Weights of a small transformer language model: width 256, vocabulary 2048.
MLP neurons of a small language model. Each row is named by its layer, matrix (gate and up: input weights) and neuron, and shows model dimensions 64-127. Each number is 128 + 32 x the weight over its row's rms, rounded and kept within 0 to 255. A neuron's up and down rows have the sign that makes its largest values positive.
A block is one neuron, or neurons of one layer that tend to fire together. After each block is what it responds to, as a language model described it from the Wikipedia text at the highest values.

L8.gate77 [174 161  43  93 113 158  94 114 182 130 152  74 109 129 149 112 131 138  94 114 139 153 104 104 103 130 121  92 147 148 150 130 163 100  95  97 131 150 120 107 102 138 152 132 141 130 112  97 116  95 160 132 139 147 113 131 143  87 120  76 103 130 107 118]
L8.up77 [120 172 174  72 110 106 164 155 151 143  98  62 141 197 126 131 121 106 156 133 179 116 148 136 136 151 156 129 147  87 184 157  82 150 153  70 121  92  81  94 133 171 125  93 135 139 175 167 112 127 124 120 129 123 156 151 144 145 109 125 158 158 128 130]
L8.gate186 [ 98 191 102 132 124 129  85 172 130 105 113 174 103 123 116  97 114 114 186  96 136 110 127 108 128 126 145 155  97 103  64 117  55 115 135 135  94 120  95 155 155 124 179  87 162 168 152  73 185 143 125 145  86 138 104 114 118 128 125 149 143 119 133 143]
L8.up186 [100 127  85 110 115 135 129  95 166 152 139  94 143 160 136 118 143 110 142 147 109 109 148 116  97  93 111 160 177 124 143 129 119 134 161 143 106 102 120  90 114 131  96  51 103 190 128 106 109 166  59 146 158 146 157  83 155 156 118 117 210  95 108 143]
Description: Closing digits of a year (after 19 or 20) or the comma after it, mainly in sentence-opening "In 1965," time phrases in histories.

L4.gate9 [146 184 142 102 153  69  97 136 131 132  87 172 165 144 152 171 123  95 145  61 158 157 163 111 186 109 199  87 162 185 130 147 146 121 133 113  86 169 195  91 138 105 161 107  75 100 156 125 148 120 140 119 135 162  89 155 102 106 131  79 145 140  66 108]
L4.up9 [154 183 152  78 134  56 105 171 103 147 102 133 185 153 125 177 159  81 131  87 168 142 151 123 172  82 203 115 102 195 120 166 130 138 164 134  90 164 163 121 147 127 129 117  82 147 136 102 166 139 124 112 111 193  75 149  96 120 154  88 165 169  74 112]
L4.gate115 [165 172 105 119  69 123 145 145 116  89  58 122 126 186 119 179 105 121 165 116 121 112 128 145 157  65 203 138 204 175  92 135 119 112 203 155 138 123 143 101 132 117 115 108 126 166 151 150 175  87 107 104 120 134 130 115 111  82 101 167 108 146  92 119]
L4.up115 [151 163 135 103 112 124 104 137 151 110  36  89 168 144 164 113 111  60 122  98 146  92 149 124  91 101 131 141  87 143 136 207 155 106 170 168 155 143  97 149 127 115 167 126  76 164 141 141 128  85  82 121 105 149 125  90  89 112  59 144 126 184  79  87]
L4.gate160 [119 166  98  96 218  90  76 126 133 190  87 147 105 129 157 151 154 149 131 100 173 137 114 157 153 119 160 123 147 143  65 171  85 100 105  54 115 151 180 139 151 154 128  94  89 119 146 106 158 111 109 110 153 134 118 164 123  86 139  51 156 142 138 116]
L4.up160 [105 162 120 138 185 128 121  85 154 162 109 159 130 146 143 172 140 138 111  92 167 147 115 156 158 169 179 134 144 113  76 165  45 115 124  83  74 173 185 128 143 121 122 105  45 134 143 137 171  88  87  91 156 164  97 124 117 140  97  61 169 146  85 101]
L4.gate183 [119  37 114 220 121 121 118  92 103 134 141 122  81  82 119  77 103 134  70 178 116 152  94 128 101 103 138 113 116 129  83 147 131 141 135 110 139 183 149 153  78 123 144 122  87  73 143 103  76 128  96 132 181 132 144 146 129 100 114 147 120 144 133 163]
L4.up183 [191 173 112 163 116 131  74 131 142  97 133 170  40 164 112 149 109 127 121 191  92 118 130 169 174  80 133  67 156  74 141 141  77 140  96 154  99 148 161 209  95 109 117 106  93 126 108 158 126 132 106 138 149 166 118 164 108  93 133  96 117 158 111 213]
L4.gate195 [114 127 126  99 139 131 125 137 134 130 163  94 126 127 122 157 136 115 137 123 133 123 109 109 136 162 145 127 155 103 104 166 117 153 140 169  78 158 126 136 146 114 113 145 138 143 197 144 164 181 150 126 155 125  70 117 173 132 132 127 130  97 129 106]
L4.up195 [152 144 164 138 138 114  68  98 136 127 203 117 122  97 113 154 176 194  27 132 156 100 117 115 139  89 120 122  70 135 132 122 209 138  62 169  99 109 151 124 139 102 163 108 102 135 122 164 140 133 162 145 114 112  89 184 125  98 126 141 180  97 121 151]
L4.gate217 [ 91 138 154 141 158 112 109 139 113 111  85  53 171 158 157 117 140 120 110 160 153 110 218 146 113 101 133 149  72 134 119 111 134 127 138  85 167 127 142 158 161 103  82  85 121 123 122  99 160 130 168 156 143 152 169 124 173 174 184 121 201 108  76  89]
L4.up217 [ 82 160 109 145 131  94 160 113 164 108 102  85 146 168 135 118 183 130 128 151 136 123 226  64 130  74 103 148 107  79 166 122 169 143 110 147 127 117 166 175 167 120  88  69  96 109 171  74 182  99 127 115 123 124 174 134 135 130 180 124 165  84  39  93]
L4.gate254 [139 129  96 158 120 128 160 112 157 127 104 143 141 188 126  58 124  82 129 161 100 136 139 139 102 145  94 113 106 136 118 141 181 153 158  85 106  85 121 133 107  40 161 110 128 104 205  79 105 153 124 142 116 120 163 156 135 111 136 136 153 161 141 217]
L4.up254 [ 92 104 150 158 128 142 132 168 148 131 151 161 106 110 108  90 107 130 176 180 124  80 106  66 155 128 132 115 114  88 139 140 160 149 136 116 117 163 127 117 106  82 122 116 132 125 154 113  56 146 138  76  88 140 190 141 136 192 136  93 166 128 145 231]
L4.gate282 [139 120 132 134 138 155 106 159 178 136 139  87 153 176  72 122  80 126  98  61  84  94 113 105 144 108 151 130 123  88  87 105 118 136 115 122 128 146 148 121 105 154  88 144 115 151 170 217 127 101 120 113 138 139 205  93 209 160 113 140 130 115 224 175]
L4.up282 [164 125 146  70 120 143 131 147 148 167 109 131 165 109 134 129 139  97 111 117 115 164 112 105 118 200 127 131 128 128 147  23 103 107  98 157 126 111 104 113  97 102 175 133 109 136 112 123 175 124 124 127  62 176 192 141  86 137  84 117  91 150 162 177]
Description: The final two digits of a four-digit year after a split century prefix (19, 20, 18), e.g. 19'70', 20'22'; also word-final -ly and R'ob'.

L4.gate55 [141  85 164 151 144 155 101 166 136 157 157 111 101 144 107 126 114 118 103 136 158 153 121 154  75 195 105 110 117 110  93 149 152 146 171 132 136 128  87 158 119 172 145 212 159 117 144 127 126 114 134 132 206 139 192 146  70 103 123 125  90 110 159 120]
L4.up55 [125 139 138  85  78 114  63  97  72  78 141 125 102 139 109 149 149 110 206 109 165  98 105 156 100 119  80 108 144 119 128  80 135 161 110 168  95 173 116  77 142 197 107  91 145 100 148 106 156 152 126 105 138 119 129 154 162 120 143 127 202 159 140  97]
L4.gate68 [ 86 103  68 177 110 169 160 151 146 104 208 143 121 122 105 184 131 190 132 122  90 154  86 103 104  86 119 162 118 108 102  57 155 154 106 134 119 151 132 104 133 165 100 173 143 164 124 149 143 115 165 112 124 134 126 120  65  94 126 189 157 125 172 119]
L4.up68 [150 125 141 168  77 138 128  67  95  70 178 166 103 159 138 170 121 122 111 120 118 180 160 163 150 128 133 137 144  98 142 104 148 180  54 128 104 127 155 183  86 100 102 125 152 141 122 179  92 143 160 109 154 109 111 134 118  83  53 143 141 100 139 169]
L4.gate104 [128  41 184 171  65 153 115 127 101  95 164 104  99 123 151  97 160 190  63 111 133 123  81  78 122 127 101 124 126  79  75 136  74  88 151  82 155 155  90 188 153 188 101 172 120 136 171 154  48 102 178 130 139 172 132 104 104  80 126 139  87  81 177 156]
L4.up104 [123  98 106 100  91 115 119 111 118  35 107 167  86 100 184  71 129 166 124 137 106 120 110 187 125 130 120 127  97 119 179 157  57  76 119 118  96 108 117 144 150 142  82  99 125 177 120 110  76 154 155 123 104 176 111 131  49 137  87 126 132 115 150 196]
L4.gate130 [157 120  72  99  99 192 172 129 127  80 136 141 121 159  93 176  63 145 162 143 112 151 107 111 114 164 121 163 112  78 156 114 151 144 153 129 123 119 148 214 115 113 147 138 178 118 119 150  63 113 230 121 186 148 151 131 141 170 125 112 145  81 157  83]
L4.up130 [111 103 118  80 143 122  89 113 188 145  84 155 222 145 161 168 129 153 168  85 157 119  74 136 191 119 120 112 142 131 109 158 129 175 155 138 124 111 120  46 203 139 159 161  89 115 107  91 108 179 125 158 164 146 150 122 107 152 144  76 147 107  77 109]
L4.gate142 [107 116 194 131 140 180 132 178 162 122 160 141 129 101 113  79 150 132 145 128  94  69 171 120 126 136 144 141 112  78 100  78 126 160 138 133 178  97 120 133 170 104  98 143 166 141 136 152 156 155 169 100 140 127 156 175  62  88 138 194 109 145 124 151]
L4.up142 [ 51  97 149 155 136 149 119 155 178 125 117 170 126 138 171 115 142 162 103 137 143 111 120 115 108  95 184 117 127 143 131 128  99 136 150 156 191 199 116 147 102 101 108 161  85 102 154 144 143 139 186 119 106 107  93 114 110 188 185 148 137 130 139  86]
L4.gate228 [100 108  70 107 108 168 102  92 122  88 187  75  53  85 102 119 101 119 106 166 107  61  89 124  78 174 109 117  98  65 111 127 132 129 115 130 180 152 117 120 107 187 136 196 144 141 156 136  71 151 193 153 158  88 198  92 136 124 152 133 118 151 129  96]
L4.up228 [109 132 101 104 131  98 145 104 157 103 133 109 166 143  89 175 101  85 176 125 197 120 176 154 140 178  83 100 104 120 142 177 177  98 137 146 146 152 133 116 126 152 162 127 108 176 114 133 164 104 169  67 131 110 160 158 137 104 124  80 135 122  59  91]
L4.gate238 [125 132 110 108  72 167 158 117  72 107 123  68  88 126 126 113 115 167 126 119 122 106 163 152 137 188  96 166 136 106 164 123 114 174 167  91 112 158 103 200 117 116 143 146 182 146 122 150 124  89 117 120 196 117 165  97  90 119  93 132 104 159 140 175]
L4.up238 [117 152  94  90 127 162 139 133 129 147 133 158 130 180 104 174  96 216 137 148 140 120 157 183 158 118 103 181 180  98 106 132 184  89 132 140 105 161 137 162 157 129 118 193 154 151 125 141  80 121 162 165 174 119 146 131 113 176 158 110  82 158 122  96]
L4.gate295 [140 162 108 139 174 135 125 177 179 146 139 152  60 104  89 155  90 166 111 115 114 165  91 153 107  86 155 142 114 121 113 144 156 167  87  94 112  69 101 173 149 109 145 164 134  63 172 175 128  81 209 117 138 117 157 142  87 173 136 132  81 105 204 128]
L4.up295 [106  67 135  88 160 128 193 194 210 158 132 174 127 171 134 118 105  70 150  91 121 156 100 156 149 143 132 127 133 117 144 164 114 170 171 130 112  76  80 159  95 130 167 165  96 162 187  84 100 123 134 130 135 153 114 160  43 176 119  78 158 158 161 174]
Description: Pipes between table header cells (after Title, Music), and closing quotes or parentheses ending a quoted title or aside, e.g. "Log,".

L6.gate32 [153 112 110 102 119 146 151 140 129 142 119 133  90 134 103 141 132 132 184 138 134  97 163 117 116 210 141 119 196 171  67 157 144 109  70 111 147  97 161 152 148 170 124 142 126 162  95 182 100 146  80 146 151 158 120 178 142 116 122 118 191 165 129  68]
L6.up32 [ 76 136  85 141 131 114 136 152 125 130 124 128 167 104 107 101 131 100 116 120 121 166 181  97 143  69 183 109  82 134 146 134 113 193 175 169 109 126 169 109  89 122  95 142 134  95 102 147  99  83 152 162  98 147 129 171 110 148 188 109 165 115 108 193]
L6.gate133 [140 107 153  95 147 123 140 107 165 139 112  97 140 140  87 136 106 159 156 124 135 118 141 124 132 104 141 181 149 131  90 210 113 157 114 125 105 108 136 180 165 103 118  71  99 126 141 121 109  93 114 136  86 109 132 150 105 154 124  98 198 178 105 162]
L6.up133 [179 101 181  96 121 125  49  74 141 130 136 133 108 161 125 197  82 126  51  93 154 135  99  50 123  78 155 163 148 101 165 100  88 127  66 138 110 125 141 128  74 167 165 166 133  90 110 164  96 173 124 137  98 117 132 113 123 112 111 156 164  64 140 146]
L6.gate183 [159  54 133 151  96  98 131  96 119 111 181  58 114 132 113 150 161 142 134  98 162 127  98  91 168  64 139  86 125 152 109 164 131  88 120 148 107 137 146 143  82 117 178 155 150  92 130 180 155  70 121  92 163 119 151  79 107 141  92 137  96 145 137  84]
L6.up183 [110 109 121  93 135  80 154 138 149 107 164 124 140 179  93 125 122 129 162  88 125 125 146 140 135 146 164  91  98 100 117  96 119 138 173  98  44 120 159 210 169 137  99  92 136 151 127  88 169 140 126 130 140 123 144 194 138 139 136 111  84  94 106 156]
L6.gate215 [ 89 150 172  87 144 147 140 152 159 129 133 188 117 150 149 147 146 136 112 156 146 119 114 159 116 136 147 146 228 142  45 118 194 146 193 124 112 135 130 165 138 134 145 120 148  81  90 145 122 140 120 109  89 133 117 150 106 152  83 101  74  85 102  94]
L6.up215 [114 138 170 153 167 151  97  98 177 179 132 116 149 116  86 165 146 152 135 130 130 135 145 135  93 170 105 187 176 131 102 110 123 134 127 129 134  86 160 158  74 116 143 104  92 164 101 122 128 120 110  94  78 107 172  91 196 117  96 134 137  96 111 124]
Description: Fires on the last two digits of a year after "In 19/20…" opening a clause, and on "which" starting a relative clause after a comma.

L6.gate23 [100  31 133 146 146 123  98 145 112 139 153 117 164  84 145 100  82 142 124 199 117 143  91 111 101 115  82 100 146  91 110 140  97 133 120 134 119 184  47 141 134 140 119 105 123 126 108 123 137 134 143 101  67  81 199  77 116  95 116 192  80 153 169 196]
L6.up23 [ 52 153 166  86 157 110  84 108 144 139 112 162 135 122 152 112 144 117  87  68 166  86  91 106 153 119 117 135 177 142 124  87  96 146 106 123  78 162 161  76 144 129 150 162 146 160 124  75 140 178 144 189 154 151 159 123 194 130 122 123 179 118 117  85]
L6.gate70 [ 84  29 152 160 114 163 123 125 146  89 133 107 142 141  89  93  87 143 136 129 113 117 115 133 111 176 128 121 118  92 172  57  85 166 159 164  91 112 110 163 103  61 172 110 140 119  99 147 162  74 127 137 124 122 162  75 152 152  69 103 126 162 177 173]
L6.up70 [126  98 125 151 137  96  94 170 142 159 119 164 136 126 135 115 113 111 185 115 129 109 109  87 110 118 123 123 189 204 119  61  98 227 116 199 130 149 160 162 131  74 169 192  66  95 183 150 130 162 114  89 109  48  73 102 147 123 110 149  87  99 154 162]
L6.gate78 [121  49 171 171  84 142 168 137 129 147 159 132 170  61 152 109  74 102 104 160  95 127 165 135 119 101  93 115 145  93 136 120  88 163 143 156 171 122 137 130 140 173 145  88 158 161  60 106 168  94 128 113 105 133 162 154  79 190  84 240 120 132  84 136]
L6.up78 [116  92 164 137 124 155 124 118 157 155  69 168 131 118 130 130  74 155 165 125 146  74 113 133 124 138  77 147  61 110 118 103 107 138  80 119 176 119 103 150  84 213 164 150 149 145 109 151 136 123 131 120 148  97 167 103 154 175 113 129 111 143 138 136]
L6.gate243 [148 122 169  41 134 171 168 171 153 117 146 137  99  53 128 158 116 137 163 194  78  91 118 120 132  51 142  78 188 112 187  69 103 156  91 143 127  93 152 113  95 103  96 165 130 122 145 136 163 148 225 134 118 167 107 134 112 129 105  90 172 130 126 130]
L6.up243 [106 154 133 101 140  96 161 126 150 116 124  73 108 152 117  76 137 142 118  81 120 132 142  88 130 169 145 116 115 137 112 127 139 129 127 113 134 172 158 127 103 168 181 135 128 126 136 111 200 152 104 171 172 111 138 177 162 184  64 111 141  93 120 121]
Description: Easily predicted next pieces in formulaic Wikipedia text: ^{ in km^{2} area lines, years in 65 years of age, West before Virginia, outh in south.

L4.gate31 [113 121 218 169 161 163 114 143  94  62 104  94 111  91 133 127 118 145 124 156 112 137 136 156 108 118 137 111 165 135 140 121 109 120 142 134 201 104  86 153 142 138 122 168 153 105 164 122 150 124 118 166 142  70 119  86 130  77 104 165  98  84 108 201]
L4.up31 [ 73 124 166 120 133 170 144 182  68 107  94 156 154  82 158  72 162  82 198 153  93 129 166 204  91 133 160 135  88  90 153 104 202 142 170 148  91 103 129 135 151  79 152  85 152  91 133 127 158  97 154 150 121 159 186  72 159  68 116 146  73 134 139 145]
L4.gate42 [ 70 163 157 213  96 132 115 139  91 133 107 154 158 172 110 150  85 161 104 130  78  41 127 187  92 125  70  85 108 112 118  91 148 143 149 111 140 101 105 145 129 112 155 107 173  78 108 142 143 120 122 160 120  87 186 145 151 173 136 189 103 140 123 131]
L4.up42 [118 165 126 171 119  95  83 168  85 122  54 125 146 156 168  98 133 154 137 128 128  66 144 147  93  79 139  86 141 135 187 155 168 164 150 124 115 109 165 149 200  89 191 150 125 115 136 115 176 111 118  73 129  51 132 137 123 149 172 143 109 165 100 116]
L4.gate96 [156 104 110 168 105 173 133  89  83 134 200 117  87 122  61 134 123 129  98 154  93 112  95  91 114 134 125 169  98 164  92  84 116 190 173 172 134 113  86 142 118  93 137 157 147 145  74 157 121 143  81 186 124 122 183 114 137 162 116 179 158 136 159 173]
L4.up96 [161 164 159 180 136 132 119 143  79 130 117 145 112  63 103 105 126 113 120 165 126 177 131 135 123 125 144 181  77 128 170 165 104 192 147 123 187 168 149 164 141 179 110 203 176  74  68 149 163 167 113 164 126 120 137 128 113 159 148 120  78 164 140 116]
L4.gate98 [146  43  95 214 164 148 126  77 151  98 128 135 105 154 123 103  72 125 152 137  66 132 134 143 123 122 104 120  77 112 183 137 205 175 102 109 202 132 121 145 130 141 190 171 147  93 115 166 123 122 163 129 133 111 132 138 138 110  88 115  88 153 162 145]
L4.up98 [153  60 142 148 122 126 139 105 146 118  91 122 121 149 135 139 167 195 157 133 156  99  93 139 111 125 155 166 167 130 128 132 133 124 159 166 178 111 123 177  96  92 126 147 126 106 120 164 122 131 146 112 156  93 206 131 124  99 107 163  88 126 112 136]
L4.gate184 [112 139 109 191 126 165 101 124 115 119 124 120 121 106 159 114 154 144 135 208  40  68  86 121 118 100 102 164  91  82 116 140 122 137  98 165 171 115 143 112 170 104 143 149 133 173  83 183 129 139 179 124 109  70 114 185 148  65  95 154 179 151 129 136]
L4.up184 [129 117 168 188  94 143 115 147 124  69 100 153 204 154 133 104 153 124 122 100 142  59 125 171 179  60 139  71  59 186 125 124 127 174 130 134 141 130 130 112 153 127 126 157 164 126 138 182 123 113 101 133 172 123 113 122 184 138 137 210 102 138  79 118]
L4.gate199 [117 186 130 145  98 151 103 109 103 152 140 156  77 108 159 114 159 101 150 147 127 149 132 142  95 172 105 141 158  85 142 116 126 106 127 175 195  99 137 181 144 105 114 172 134 143 148 152  75 107 132 149  83 131 174 137 163 143 104 169 131 114 126 187]
L4.up199 [131 126 134 132 112 106 105 113  81 154 117 154 126 111 155 162 164  87 151 128 152 170 123 153 203 102 151  92 188 159 143 124 125 130  98 131 163 146 138 158 173  81 152 195 131  87 132 134 154 139  99 115  64 129 147 109 131 142 159 184 169 152  76  85]
L4.gate239 [106  89 158 139 102 128 123 146  48  63 133 101 109  57 123  86  54  86 102 144  66 121 125 158 135 139 126 140 153  85 149 137  98 177 144 146 123 111 126 136  98 145 138 145 184 123 103  58 110 127 123 144 119 120 230 131 146 114  79 133 134 162  84 176]
L4.up239 [110 160  96 114 105 116 158 143 147 152 138 146 153 143 144 144 114 123 137  71 138 150  90 145 128  83 103 114 120 160 118 184 144 148 135 135 147  63 150 122 150  76 116 137  80 118  89  98 207 119 120  99 144 158 142 123 141 144 144 131 133 188 100 129]
L4.gate259 [116  56  70 125 140 132 106 180  73  98 141 108 127  94 108  94 147 129 188 124 116 126 103 125 164 118 125 171 112 110 192 115 125 140 128 153 139 178 121  74 118  23 149 155 115 101 128 134 110 176 116 192  88  54 142  52 142  44  78 158  73 141 100 141]
L4.up259 [104 123 105 152 101 168  92 158 126 101 131 153 107 167 130 150 143 150 152 135 127  99 127 148 133 112 125 144 151 140 115 139  95 146 132 104 119 152 160  75  96 120 189 136 103 112  73  88 115 123  97  95 153 130 133 160 121 105  87  95 138 111 154 127]
Description: First letter of a time zone name or abbreviation inside the parentheses after UTC offsets in place infoboxes (Eastern, Central, DST); more weakly, early word pieces such as er in serious, Serie and generation.

L8.gate33 [144 146  96 151  74 153 140 132 108 140 149 165 103 135 140 124 127 116 145 156  90 115 133 153  94 136 106 157  90  90  90 135 141 162 177 158  83  69  99 154 101 137 152 146 110  86 144 149  81 136 162 140 146  64 144 179  89  88 127 211  86 153 183 112]
L8.up33 [106  98 150  88 157 165 132 100 143  75  96 157 150 168 125 133 141 110  98 114 179 112 119 152 162 188 110 102  73  84 190 105 107 115 205 195 152 104 101  87 111 125 129  96 150 110 136 114 113 133 146 139  93 109 155 173 129 137 144 111  94 178 146 119]
L8.gate107 [136 111 127 116  96 136 146 118 118 121 171  84 117 137 122 181 170 102 160 108  87  52 114 169 137 140 117 180 141  95 154 154 181  80  83 176 118  86 124 105 161 131 125 154 115 110 129  97 113 121 179 109 184  92 145 147  93 171 118 168 154 119 151 115]
L8.up107 [139 118 164 138 167 142 110 125 122 204 101 153 153  78 127 152 160 163 126 147 140 109 134 123 139 113 115  80 110 112 153 178 156 108  88 118 135  83 116 143 114 121  96 146  92 115 112  47 155  92 208  58 138 116 159 172 148 206 160 154 156 171 135 171]
Description: Pipes, colons, dashes and line breaks in track-listing tables and infobox fields (Music |, Formats:), plus word-internal fragments like st, dr.

L8.gate116 [102 110 118 114  90 164 114  96 108 179 158 186 128 160 123  86 104  69 102 131 140 110 169 104 162 125 104 101 123 202 103 144 140 153  82 136 180 113 175  72 107 121  59 107 128 157 110 180 104 140 124 188 150 122 116 145 135 104 158 134 155 159 135  79]
L8.up116 [126  90  84 125  95 194 157 141 126 106 129 123 140 116 135 140 139 102 123 153 104 123 134 155 132 119 150 166 120 113 160  94 108  97 101 123 113 109 155 175 120 143  66 157 181 122 155 142  83 120 135  93  88 106 168 121 166 128 185 130 115 139 174 117]
L8.gate243 [ 95 130 118 177  95 197 167 119 153 108 126 128 105 136 119 106 112 122  89  94 140 107 110 114 167  80  99 115 161 140 142 117 137 151 113 125 169 150 183 165 116 117 123 161 196  90  81 166  99  95 102 176 125  93 109  70 133 127 121 168 135  98 126 146]
L8.up243 [141 183  96 182 143 164 123 144 107 199 142 153 133 116 153 100 150 117 150 163 125 168 130 139 144  85 159 136 114 211  72  89 156 154  70 129 187 203 148 162 214 156  42 130  97 100 160 131 125 102 130 168 104 100  77 142 126 157 102 142  84 142 147 141]
Description: Mostly subword pieces that finish a split word, above all mi in sq mi population densities, plus ro (roads, role, roll) and endings like ers, ions.